Weights of a small transformer language model: LayerNorm before each block.
MLP neurons of a small language model. Each row is named by its layer, matrix (up: input weights) and neuron, and shows model dimensions 48-143. Each number is 128 + 24 x the weight over its row's rms, rounded and kept within 0 to 255. Numbers have three digits each.
After each neuron's rows, "fires on" lists the tokens most often at its 100 highest values on Wikipedia text that the model never trained on.

L5.up192:099122117144143114126096124134088106128160113114127117149119131120120153157173134123116179155203144092127149111129131143114161139101088147130092113129151135132132155076146145098138107139110123131148109132159161095124105117164102118125166123125119113115121092142101105137121131149102105174
fires on: "),", ",", " –", " -"

L10.up97:130099133110137136127175099164140136109143121168129129163162160108170110138155162130107137124149130075127120104187118108150101101135063118150159115117137133128105157119081138123103129088096120086117154106153128151108158176115127102117083122115114107169077122142155094105147146135112130108
fires on: " |\n", "\n", " |\n\n"

L12.up358:105132131156171120092137142104105168119163105090106133107080125133112142149131130179082162087137138095126115177099085132160131159140112133134149108147125162154124163142131145106138114107113122092110114143117154073120102108108136095098129137113103117106111133119147103165117140090126123119
fires on: " j", " sec", " ph", " Sec", " friend", " as"

L10.up105:093144172114143084093107154153158081112132119124179116123111150128111147132130148118154141116148123116146116107167120178124133107118113121111107078152146137112101110125125113135118108135079120132176118146115200138108148086140141161139104115076122107161093108127121123114091135098112133139
fires on: " of", " and", " commun", "n", ",", " or"

L8.up145:144121123137177147150115154126084102105117169136119122089124158160168101113077179150114155128112155138110176132164121113149121120089099127176114129107152141124119107132128129094130123163142131138140144131180173146155156109156136143119132117162159081113155095099152128087142125111126092155
fires on: "ri", "u", "am", "im", ".", "i"

L9.up231:097129175124134131149117139151137121141140143133118162122136104114135141163132143153099178154096135099120100127119099200079126143099104118153127118142110124125118129130101136137124100120127117093095153144134205136116144137099143165143076135147117127129140100124160133154140112137077112124
fires on: " m", " wh", "w", "p", "sh"

L6.up205:123143120111142110103164109177106144111132123086141133133157131156105168115165153120143148143114103132118124154131136129084103159110158142104151143125135133115082104125130113118206138112136155141149118120141162131109129149121126136105116142125129080123094085122098096089123130136113100115
fires on: " J", "ric"

L8.up78:109120142140118084158209124119105105124129148161106185125123178112180090094109152140110134120118137113092189135150121121117113097119084110107123096086122126122163113109120144114121146121166144134134155131097125136152135124170107164163126171099127096169127092121119095136145143134087086134
fires on: " Mc", ".", "iam", "id", "ick", "'"

L7.up114:108094153105128137145141056121134116109121107136147088132130139078160137105136187125108128137115111099132179083174129130149074133119156156132146106107118178145146123162094153112115139108109153094135095125126150145088134107155150128116129127107159110123115123108148118133141144129123120148
fires on: ".\n\n", ".", "|", " Mar"

L5.up306:065168141117143165115139120178107104144117120145111118109125146097161100135136108138095124106121101111110122134108071162118082111108132081094131131131136104164100136111122127140138174090167112135149154166158136135180145108150118122124112166102147114102140112124100109153115171117149146178
fires on: " |", "c", "t", " |\n", ":"

L6.up140:127124103133143149124168103132112120109105157132150116136141143053118129132136144098115106139135098152114110164135118134132109123090145096127154123091143157163096125141135120125118155079128102104096101158136138139148144083156157120108141127163114129145122145145113097128122192109115172163
fires on: " was", " were", "ing", " On", " born"

L6.up341:125129170130095089128112088182148128179116143119117134129132155099095144180116143135094151148083120122109159121126128151101162154103093112115169069122125130114148093116145169113149138097108101067130126098161157121174123143154091147104089126106087092112120130151167119170137159148098121131
fires on: "al", "ic", "cl", "p", "c", "sh"

L2.up169:135146154109135092121158105162124114139146165108119131101163141108141101111117137125169113178183138110073143170116059092168169104126104147178150108103123144113149135132103109110100127116137089105147206094128098157127112102132144185108136131116136140157144128175147096119157124112102114112
fires on: "ow", "he", " Le", "ink", "row", "ight"

L10.up81:110115122135163108173174119151159108138136142142113087114151091154158107111112152152116146143155162093114138195135139131146153087131119125125130115113126141164135105130131089135135167136159119139139168119140131119143134117147150162124162155107153129166087113135108130117162136145102125136
fires on: "id", "ud", "as", "it", "ick", "ut"

L9.up127:107128128123134098130100122145089138123128139123131134109135139119138092124123125159147121142144138120127156122103128158107104085136157118139155116123140129136106110093122139127121142152146105090098102119151168100116115130168132173144185144145141088090196160105164116140135174143140143074
fires on: "it", "ic", "ot", "ric", " equ", "t"

L8.up360:108161131143125068130096112161111088169143117121123171143105102102156106141124101136140138143149098117148131110118111119177147153122097130145113121124138148145113145106128104102150130069134127133108132145116123119153153122192118133125147143141132142115125127118134106136190104136119096115
fires on: " and", " or", " but", " as", "is", "us"

L7.up115:122099116134144128156130091149126087160128085098123148092113141102147104095148168102106154129116107149084114100168121154094116111122141107150131115047116206149125128118133148132146118086101143118176169132138122079152140102162131127145135177142139137150151140129139094164132146147128107139
fires on: "al", "os", "art", "t", "am", "l"

L5.up230:108124130111129144092213102166131113137132117129143079119107139108110087090130139167158129132152132150125120161168124095140158097106156143121130148125188155106087132122141117088145132097128101086123154128147124105141139135130137158177148162161122105122109148115138095129135132138127096127
fires on: "ens", "ous", "ent", "te", "2", "us"

L12.up173:129139160120123106113119104151106176132135163157112108140104185133141123148179170136105127150130121142112138137170091140151149171142101139146109097117164107151154141101122133097082118139144137080103141118183141093137138133128111116139107089162094137139120129121133136106096116123136161164
fires on: "  ", " Re", "200", "le", " ", "199"

L2.up25:182099127142116133154112107122129150149119177124117120139145155092130097153137143157135120121145066184135130133133123088109122148100057134128187135126135089129131112136148136118186135104103133124127155113127114128135137120147149106103108140149149110138072099180137153157134137157111101120
fires on: "or", "ap", "as", "ra", "ata", " as"

L6.up80:090107138134133126129134094142133111123125144132132145092112095138161098131132157181072154152112127125139142138120115121117151115149125130138158142074154136091123088129129154127159120119164138134178155087148178103167113134168121155180108191115117093130137094091130124127129120161121129103
fires on: "er", "e", "t", "in", "at", "l"

L2.up0:110124114148143133111107152145120084122117178127080130143140114114124139121109168125145166161123136170110142125160137146108125089119123174171142099093118126124111104100156158175089100147115129124155186165133100157146142127160111167126102152112129102170088087123139128120140125129069105131
fires on: " |", "In", " (", "On"

L6.up218:171134112132105149195144153082098157156121100098132092152138146127147141187119212130141108126140131120116140117203113117089114126109073091172123107103128134153108128143131082103114153138121137087119130128166126135120119104136132121109124087153109135134172121150116109137124102093124137135
fires on: " ", " time", " take", ")", "ap"

L2.up13:158107119141123111102106106148224147140119164137163140147118162156167110134148108140111128151138120121140136149149111118141113170118084166144131097118161158085115112113077150176119136116122117096156096103107131119079160145109169151164118165154155138116088129142117118107140132156146119096
fires on: " |\n", "ro"

L7.up38:134128155104160157135110128182140119124087106133147089084097138091140113120123153176107177122097098149129141149127095149094116080163115106136131135125109163090092080139129120149155162129131127143142178128159083107152127143139122144112137134087095139088125159120068117172089168126179109103
fires on: "per", "red", "ant", "t", "ir", " personal"

L10.up140:085142150126108133113166133094189103143114115117134132096130167123158124157151149137103178148143145117162120182131135179108150108135070084152149113147116135123123108103170132122084141136127117109136136158121155134174157128133145125124141118128130094134118134108114111134098163128151087153
fires on: " sc", " sh", " reg", " dis", " g"

L9.up165:118113118104119170119156124142186174110113139154177119152144126139138080158161138137110146142095107093122106172109139150091124167139144116103151141086121136119131077108140154112131145148176142104108100166189135151129141132122161146114187119090142139102137136132131151153130089171125141119
fires on: "C", "+", "B", "ollowing", "T", " SC"

L13.up377:116123129131156160147121131088121154144102122137139172138124150134131119106124117081121155140098092123151067118124108161147135116170158083130103126120153115123084074091109134146135120103165156151116117195141160145115154126148110117130137152183132093137127115144116151122143110114136110135
fires on: " s", " sc", " p", " %", " Sc"

L7.up37:131127129116103100135129142131100100128184112102147126142173105114160142156123131115164134136122147125127132130117108098148160128155167128112113127117164174128150109092134122095143120169134135157155148108158126121164161123137154145111138131155137108113130095064128112140080148120133169155
fires on: ".", " (", ":", "\n\n", "/"

L7.up254:141066156138120093141129100141162116099090167144152109116157179142158071174124160164144140139111151130120109127092138130161145161126140141142142120092128163157138117119140135129154149098116145100173055107140122159125110100147161142155124111148133114087144147136152135145127096146119150141
fires on: "T", "B", "P", "g", "omet", "ot"

L10.up325:074102137138142136138157111128133114140141104092128108124163141131103125124128139137156134152113151123144069192090147120070061118141163124130144162135126145163128073119139117064162155079116126107145112155169136154144127121161095121119173149106133124158116110136126115127151140123134117146
fires on: " and", "C", "S", "at", "ust", "ec"

L13.up149:093165127105151122081149172137153112081089175121123123108103126104116095114136123121158154137160143107117084163131162107114111160076132149167097089084139125125066127136092159158177103084139130102150128154143152147147147143160153156147148113131135126106118145123139129108136109102136122112
fires on: " at", " inc", " At", " Bro"

L9.up101:117129112101137130101118079141164146146114122138128124140169122112140095155113148145155159187121129083147148109130102151182088166103105142163150119154148141150118134132100141146147135111109124117139167151109107146112176123164114126158119107147138116152120123145094054137101133148090145091
fires on: " |\n", " ", " |", ")\n", "201"

L5.up79:093131160096091096130125111132134103128130118116130148120103153132099124143122162150134139126160095163131144176147147148164100148154107129101123085084154168168068130136135134121164170092134117154164125091139120138130167110162144158118117128082115159086088093138116114115121132142101097125
fires on: " all", " fl", " these", " These", " are", "any"

L12.up362:136050131125173106101142120122087149118132157142179107102141148089135140159138125139118136154096111118148139091143080190130133114077112096176183137102126162158146081168135155130113101156113126102152124150121168121133124126170189120121125135103146118139125146160142138134156166125123129165
fires on: " m", " b", " s", " y", "a", " S"

L9.up42:089099104141140158170123125128060095164130154093140108127121123086105068136136139132107166142120124111128134169176123137170122115088139081158174125082139120109131100130151137160139128134121117116116112125161122128129118130180144147163133164137163154127170122116124143150112128127096112129
fires on: "ic", "l", "tt", " Sc", "t", "ect"

L5.up52:154144091134143114132116107190156130144088092071092108141094147130117159135125149145127133153121119148107120132113115148091089115120125102138134107120130112101110100119107109141149129134150151087118087125125180124140147113125122144122150167131145085164138147079091128127133121148157147089
fires on: "ing", "%", " training", "ering", "ulation"

L9.up243:118104146110128107172119116101132107109134146152101116115127098085126147191118145088074142167143126095150121125093160169113140147120075143152107109120101166103113102115125157136143086133109134126172107124129138127105148134172157134142133097106136132134125131126162137165148162118083123127
fires on: " S", " Sh", " m", " l", " N"

L12.up308:117114167086139071100136141155118110123136168118126126102151128154108141131175156142124164191112124091131116118124098157086155157136148104176141135153119137152126083144153150145123132093158146103123145150136147166125123094134125137136132133145132120115104105134130106147134126172123128121
fires on: "C", "-c", "'s", "ok", " sc", " C"

L12.up139:114122111123149134130107126153135107146121157122118076141115150085122153122138122134137122133146145141129056106116137142099124102175137123129134136126135104104158106092151137136113176112117130163138129169166118136144141137167151156068139131108145112117107114166096137128137111173116129095
fires on: "s", "it", "at", "ed"

L6.up212:115145075127148132164115132132108171147102099118109052130128143100099126128137114155132176139149151122111141136111097144119107133124131104120157128081136129153118124134120118094097129149176125121129131136177156165093147152133138109108113135137137122155147127112106120139115114084154153113
fires on: "er", "6", "-", "5", "2", "1"

L10.up82:122121160087127139120094161139111127132112116139137113110138180116133127134178114125151147133102161109111164173110120086097087132167132147159115132099195141154110141078110095167128142125129120102138121088104140121080132117138150163103118116138110125086134117109177156160135135118127148134
fires on: " T", "%", "2", " children", ".", "3"

L2.up111:113135122125128114167081105109128146155157146124127128128133124152146106080104178128096138141134119113120149080159097167119119130132134124151130107121137148091106130109176091118112118121103129108154133099153091082137134189132136194153137149139162118187104120099129148093097092135188124091
fires on: " ft", "unn", "onn", "v", "err", "echn"

L7.up294:146113139128154155109130081156088130118165081157126112154129142153138128142131150152133124117153116137074143123122123105131141160145127101160142111069147149143115124074115175131135126124102109108118140141133126106149141106128115134130156149091150124121110094122113111166130121122125111115
fires on: " won", " +", " -", " track", " go", " return"

L5.up81:138141098118086167134157121093127101113090111162134111097116169100100123123138142118108104145135134131148156127164107113127098155138078144115170154118121152155118093108116131089137172127147118129154104158096101107157134141120126138143150157103145124171139144136075121149138139130121152110
fires on: "ing", " to", " against", " United"

L9.up335:118090114102106126157137101112124161140096111140119049050148115123147110125124133169140161164139134131131155122101129129126106144115147123159174136152123116158136137081135086123129095151161159128175148170126124138150155116125124156118210119142125110178108112100138151083116118107106113110
fires on: " ", "-", "1", "ate", " does"

L2.up244:126112071156146157133118105142099084157125135119104133154141105170132128140109142133111104153180117166136127134139084126140113152119133157124096134120149086111082130122157103155131119138139112132144145165122141116125151133143138122168105124137124104107136097075116100143094134124119112140
fires on: "°", " UTC", " August", " June", " km", "US"

L9.up201:125143115145129124140113124123151129129105171148110135073138143095127122156143170123119175125103092117137128139160130129105166153141117129114152079116158115132084090129147115091111073116169091117133140139136160138158130135121113147110127157149146106119130101128108127116122208146098148071
fires on: " by", " George", "e"

L2.up335:108109137136146131158138143099162114138112147141150108109115139111141114133117146128142144181102155115110150078108091116123073166123176156181116119080152138128114141148128097098082106117097117158152127119122120161110147143143142160149150156116108093146134070122111113135125137172122151093
fires on: " of", " sub", "ach", "at", "ear"

L7.up360:096162179116154128115109071147109090125149134162110103126140157119128111115127129119119138121147094156118127105112146129143099182076134131077138109113124167139124160125145118145125121109137144092170126134167105125100120151159137129111118102111141081092129125104114114110129135126110168177
fires on: ".\n\n", ".", "-"

L9.up224:096142158125144119107107156148164106132158093110122104118140132085101148100152127107144183164145104099114114143117132148127073119147142139147111123153111142175094129106153129120146149080160157133105152183137158130132157121149155137096164143155096140130101120111120097140145116121130138069
fires on: " (", "In", " In", "C", "ec"

L7.up120:150134147116090095158094131121129104128090181136118095115109106145145139145083145139135141154160155114147189121141129121122124103088107128121140116107136104158122116108108150109165146125114121126140131209138162141171130088120118162159167126133169120122107110110107093127135150158122124126
fires on: ".\n\n", " of", ".", "\n\n", "1"

L9.up23:132140115166148096140109095129140140103083141085128128137138164093139116163163179138146138114139112126108108150159105107116110127110098159145117143132143160136106132099155121145114171073101136124139141114130110155148137140115156128132136103179158088128151160132071129147157158110053157114
fires on: " E", "a", " e", " in", "onent", " D"

L5.up165:134119117133095114147106103144152067127110117137125146149165152093154104117145132078131143099121082127138102187128105125144136126124149119155124151072124114089135106096138121105084100113086135132146074112171163118126115141171161151097134148119098091164115089119154123104132142071122167141
fires on: "n", "s", "rat", "ing", "ot", " On"

L7.up383:057125139121176154150137114156143117104111175117079124131135133100132124149125128129113163112127110115130134099130130134105088126140133116105119132102104196115123152109172104151106125125108119148116153163141114112107163109165147156138153174162146091111123116122103143133179121148126139144
fires on: " a", "t", "3", "d", "c", " ac"

L6.up228:140132141168143098130126098121142119147108096151131132152134168094131159119168155109095097137128141145158146120115094116092129161156117129149141106122132138119155160112169159127160148135120110127136081125100154145114130134170132158131105114121120110130139125121119113111111178135115104136
fires on: " W", "e", "W", "ing", "ive", "w"

L5.up56:139163106174120113130136119159129106103092161153116111101135106140140164131126164151163131132092118159119152127119141097123124113096138117166150097117144108153111147130094146155103137168117076109148077122086131145148131115136165115119154115125104104117099124157160119074128141149146138133
fires on: " for", " |", ":", "ang", " Japanese", "aying"

L7.up157:162164126131120155131156125126144089128108167131127086103071132118144130159132175129142154151177152145103139114143145103108094123136084144137130121092122148157147145117114164113124140108115135114111120116157161108099145155158113146097136157125144115145121114141106120148145128126058126132
fires on: " War", " by", "l", "ab", "ud"

L2.up54:122116136097121174155111105144124139114129138156079124092142096149136100161157136137121158125085117096129159111144113135162169149096118188120092125170141129124111146113142094098115137124161099130168138120117119111151131132101112186126132113135135126112137166128102151099132148130116174091
fires on: " for", "y", " by", "ph", " via", " &"

L12.up204:126141145128129124094171087120089105149139137095116142112147134119129104125107122096148149115136157151126120155129123143139073100094145117147168103113133147134111162129130125140087127144134133143166128129100140145149137090144164131113161138141083135131134138144091114091149120121131115153
fires on: " n", " N", " in", " (", " O", "-"

L2.up38:134117084103135122099132137158124148129095180141044088115170143131159138142105111171168146128156129112131155125147111107143116194101121105149121114108142128135096108138118137154136149094145120117099137140098090124114096123135156124164117191109161112090113060051134146160159118141119153066
fires on: " |", "awa", "s", " ", "ey", "a"

L2.up304:153153092120138116102130126115107167126140147107091100113121128125137113135110113161146117149134128102110136131153135126153107117112124145130143123090123178118117103158117107161113151102099074138131201140149134132160134121156169115132129191096104121122116094065124086106150106122089165148
fires on: "–", " ", "ch", "ong", "h", "on"

L10.up218:095116128143165120154142088160136133165134144121118124131141100091177116170074127144140190101157139093120131111153076110152080156124120099152114087146112131142097141097133095128104158121137143096118133149091131137124133130119121150132172153123158110118154118113109080103130176148152125142
fires on: " ", " |", ":", " +", " (", ";"

L7.up314:106097091164108109172140105187119126125177134111149137143129138138141113160147173105139122185134108122121130134164095082131169162128089080118110156128126129129111080092147130124119169116162148125147098105138143117162144137148095149155086115120130109132105122148124097106147182162138122117
fires on: " his", " His", " still", "ly", "ady", "ir"

L10.up182:105152164131145130121161105122123102135124094163159102108168112110107131130141126112144156180119146106114143136145092154107150118071116134123114122129177127141102092117125120130102159109133100098151150150113109118150138110118117127117099153099074147084138128138133119132149153126143133157
fires on: " m", " inter", " main", " former", " con", " att"

L7.up343:125103139128181168184136110139142107124133106115109090113164147094106089119091126123115118131079104076095123156116112145104162137108110140125140129112123174103130136128128171119115101094161142102184087142128101148146125118133132136121159161102127111090095143141116095128137107171103169172
fires on: ".", "|", ".\n\n", "-", " very", "ially"

L10.up267:146116141096164143117114126143143150118108127132150104107114137130171141164176119143107132112142134127104114112113104193097101096133099141099139134130128077119122099139098114084164098121130153110145119138143119120137127100146174136084168128130134135141145093152124126088173142167138163137
fires on: "E", "L", "R", "C", "I", "O"

L5.up176:137134142122138129148098132087087127114132138128114132144156138099167074127097099132135140149180103140145115129177070134135108146116038140162064178113174142100130095133138087115102127067156118154151144095134106110146181086138135141121126097147155124102094111134124122139103151161105132128
fires on: " as", "\n\n", "or", "As", " As", ")\n\n"

L8.up236:127127127147089120146119086097112138156144127116113133123128195129146126141118115154145106122128146105148134133171129119167083123059131120141132124109139094112157100128095137126142113122143125164154127142143158145136138106131151120109117156110187123141109091105131116120105107122107194123
fires on: "–", " ", "1", "192", "0", "it"

L5.up300:115134104152096172116118072116090080109142118104155133152100163100136126112136175114151149127128136085119188155144128144135099099084134142142109134142128166096078130110150139113153146106099112133170136123148142122104110086180113110126137128199187119130156122131164115084154143129104109143
fires on: ","

L12.up128:137125170121144115158123093133104090177133186129116105124100143114157117107144102144104160156121105135160147158130143120138092113105099130129170107135144145143137149155101106095112130083141144123117119147125114103135150133136085129107159119126159131109153111133113125146164161146124078102
fires on: " ex", " Ex", " al", "ex", " Time"

L5.up310:136082111131171149129111093136142087102134138167100128126159160154133159124062172139121140121105136167088153148136139135122082125111083117154087088141149147080100161136100168138136139143128111105124137118155137130156157149171139115115116104103138113134086107161146130116141148123147102131
fires on: " |"

L6.up20:116118130142118148148156075143128112116117126164103140127161174131163084131123168114110142147139117118100139134122115151146092183094104149167166101112126144125101139133086115096133162110160137135148143104119143137143133107162133159121119146123150118102093112094121079101091140174091180130
fires on: ".", ".\n\n"

L5.up150:135086116151133097137126061156139138150122126121125145115174119131163126132113141156122190100079133084140146100118143085111130133044134103107157130118136181140125118096166130110160112115087169165143132132168135134132142123147124120144169168132125117138146137111138151136120091084113100142
fires on: "et", ",", "as", "y", "t", "er"

L9.up129:135123109159121168135139119106145115142090119147118126100138143112125082202111135071161156140081147136150066144155135189122151138127136111110098109089133150147101108112158097140089133126112131146108122109133129152103145163132118161149132174164146127133142109121145140114070144117110121136
fires on: "t", " just", "it", "b"

L8.up231:150123152123138152105119108154105114138099168145135109145144170105150101143120128129128150129153064131119121123125127132111108150157101136100114104103110139120113122100151073131128128140122149130153107112129124179080146126142144136078172134119163102134091130117130089113102191136121139118
fires on: ".\n\n", "."

L2.up202:142164117119169172086179120109127110109147129155143155101124143088155113117108219117130098159135097135111141113121162147114109104123147111160151139114120135100150137154127153114144113119136114106148139096114126160173151117149146142118118154108132120123127066173148139101170143102111164086
fires on: "ill", "ell", "el", "ins"

L13.up71:123103145146146089123149132122148093122124111130163126144158110143127157084181155119158152120129139113121155108141081127119094116090133119140160132128120141162107092102096139090122098108128118137152145155159158163174142113134112161129120145127117105116101121114126084129084092113119126206
fires on: ".", "-", " (", " in", "/"

L7.up87:103119141103118094117112144151145103094127187142091089145120117100137107126123115119141119124136102118096114127164116129132122131135144127129121109089131175145131174130137135142114104136095148134168088102117150150128162122085164075080158103109163104111114129108134108148131119152110127138
fires on: " Mar", " N", " An", " Jul", "O", " E"

L6.up7:120148102113140123152123142204143130129083090118141122129133156091130118159136124130096106101118122127120171175125128163096146106104141078143124159163070171124100154128143125135140189086129143102135147161132112135181125129149121139138160135122143091118117100078125090093119163122126132144
fires on: "s", "ist", "t", "ists", "c"

L13.up280:145142091080065155141134102124100123131127085106163143116152124111162123190120131126115112125192110093146086134171142113134147154158090124148152120122125120133137141100082144106135106102116132123088165123132155152104131142130090147099162125120116139161137090111136097122112120142106159117
fires on: " ", " B", "'\n"

L7.up57:104027156120111084168121101111139109148136136127117098121135143165126119095182133141132129152159123101141109149115121155155143147108132137135155117142143114130116122120170123116138156092144097098150128139129123079143138156148152124124135138135112164170112122111129118176123131144080101135
fires on: " v", " well", " known", " a", " pract"

L7.up109:102159108090109186148159080144113128122124103129144119113170125097130095091185134129139143112157122109129104094123092162130129115095124093164097115122132140128086126094143082143130179097174071169135161145136122113138153134142121128124149125127124131101163110096130137109159147091116163099
fires on: "z", "ed", "0", " on", "end", "n"

L5.up279:132119142154138099092098098079139116133102175099108122134181152102097139165113155120139123107129141127147102137159123178109109127079161127167132130125144141126081118098126144128132111137122113124184118100118131156164142060124159156133110137138157121109144136146143151129097141134120144162
fires on: " in", "."

L2.up141:112100106095123128137152111109110144132120108133067126147140148105169126116167116134095122094133087125120174127128098135134088109119124083120096111079141174158123108126106129111128146105109110125117145144121145124140117134158166108139122161127151114134180148105163151155127145174145124150
fires on: " |", "ient", "iam", "ed", "ons", "9"

L2.up57:143104137106117135091123135124122107126146101114115147134150087132115145153142109115079104163139100126150126144129134112129129133142131175116176157116108137125104111114145122142121133170112094148157183119109157149131144107153122157118136165105113128166115111130123140120102153121083166130
fires on: " at", " Is", ".", " Or", " on"

L7.up353:124135166155153105113090094151120089138121125129110133142094100111138109107103121142116175136131109129137125116121125132143159142133119148124147106104121184143110144089125153121131102081136150119178119110125119126119123124172149114088123126140168152120086138089137104123106108147105158155
fires on: ".", ".\n\n", "-"

L6.up102:090109138141106112119108122102156098150116112116119128123134094129116112108157118107093115163166139080127126115107129151157122134130124179154171133135146171118099123140120120094152132105135125152121142139142136169133160113166107131071165189090134101112116139116132098112157122120101145141
fires on: " and", " or", ".", "199", "191"

L10.up74:116113085144153137167161125151160110174096158160122145151171120099118106136086115104140135131159107106087150146154064141143117154116180115150145116140148121160106131107120113135141106113139118062125122127094114122131143132129131141117108104165103125188112140152129142126087136127142140158
fires on: " known", " such", " km", " various", " different", "pec"

L7.up233:130114132120120135145154105169120113157091082126098134104162152146154123122156164111130127146143113156094160105105098095102144166117053142168105089082092118152084140120162099128159145155153133094162116150131136115101120132137109142122098098147097121149148094096130101158088178184092133113
fires on: " W", " ", " L", " V", "W"

L9.up80:159109149173138111137116118109126114139133143125085120165134088088132107118097122122142138156119123100138109152155147107089123096051081151129155131127093127145075153128137132102156100152113159100130104117130115118111164138130118127117121114069109095181151120106166136123139166161106115099
fires on: " ex", " Al", " es", " Ex", "Al", "I"

L6.up216:139091134141121148152117094135115118162083127084152128102123101128133106147111132060132140173125128153102089143153106176126122135151143107130174112109109156143140145124143113137109137125095142163146132094145120101132156143155120163109136159150115126152150137123140113113158168151105102093
fires on: " l", "it", " just", ":", "at", "n"

L6.up203:117122138134118130121169115110086100135142090138117094127105117105124093140110129136130142164127124145110168099121153143153119135104122102153159111120124166164133123139107165137104139102108133141177102073123100145114114114164139159129121139093137078097136141105116107090122139116131142137
fires on: " L", " present", " sold", " le", " transl"

L6.up138:128139114157125132136114137164149134149122156087110100091108155113143161121122150121149165184132176131111091174159120150112123110156116095139120103158153109123162114116113172102105130114132158144149123145176181155160125107163142137094120139112114101093140155139146134106150153149130116104
fires on: "at", "th", "s", "ar", "are", "y"

L9.up138:118142153135098115114117116092139139107121156106130135120130130089128129150133130137134162105122123081129150109151122113113097091096127110139080079154141172118114149114149160151165084136106145115185100108125162140085128119156157171108126115132131116124134102132141144105088147108124134109
fires on: ","

L8.up179:163146131144141166142115106117137126127123100117178108154111177148112179103113158129135089141139062157081131125152134122173126130118128118154133134105140107143144120121100101117125136115139090079123137106134119115083119118124161121093138112154101098117087140111121109174119143153105126134
fires on: " a", "ade", "R", " R", "ale"

L2.up379:119155166128113096122100114150123109120164161125157123156109144187127084143154127106116131133131101111095117124111079117166108150109113152105125137112100182117138119122103117134101140137140107129190110125122163095127148153181136119141163134116134116143155106171123110111102132170113127105
fires on: "H", "B", "l", " to", "w"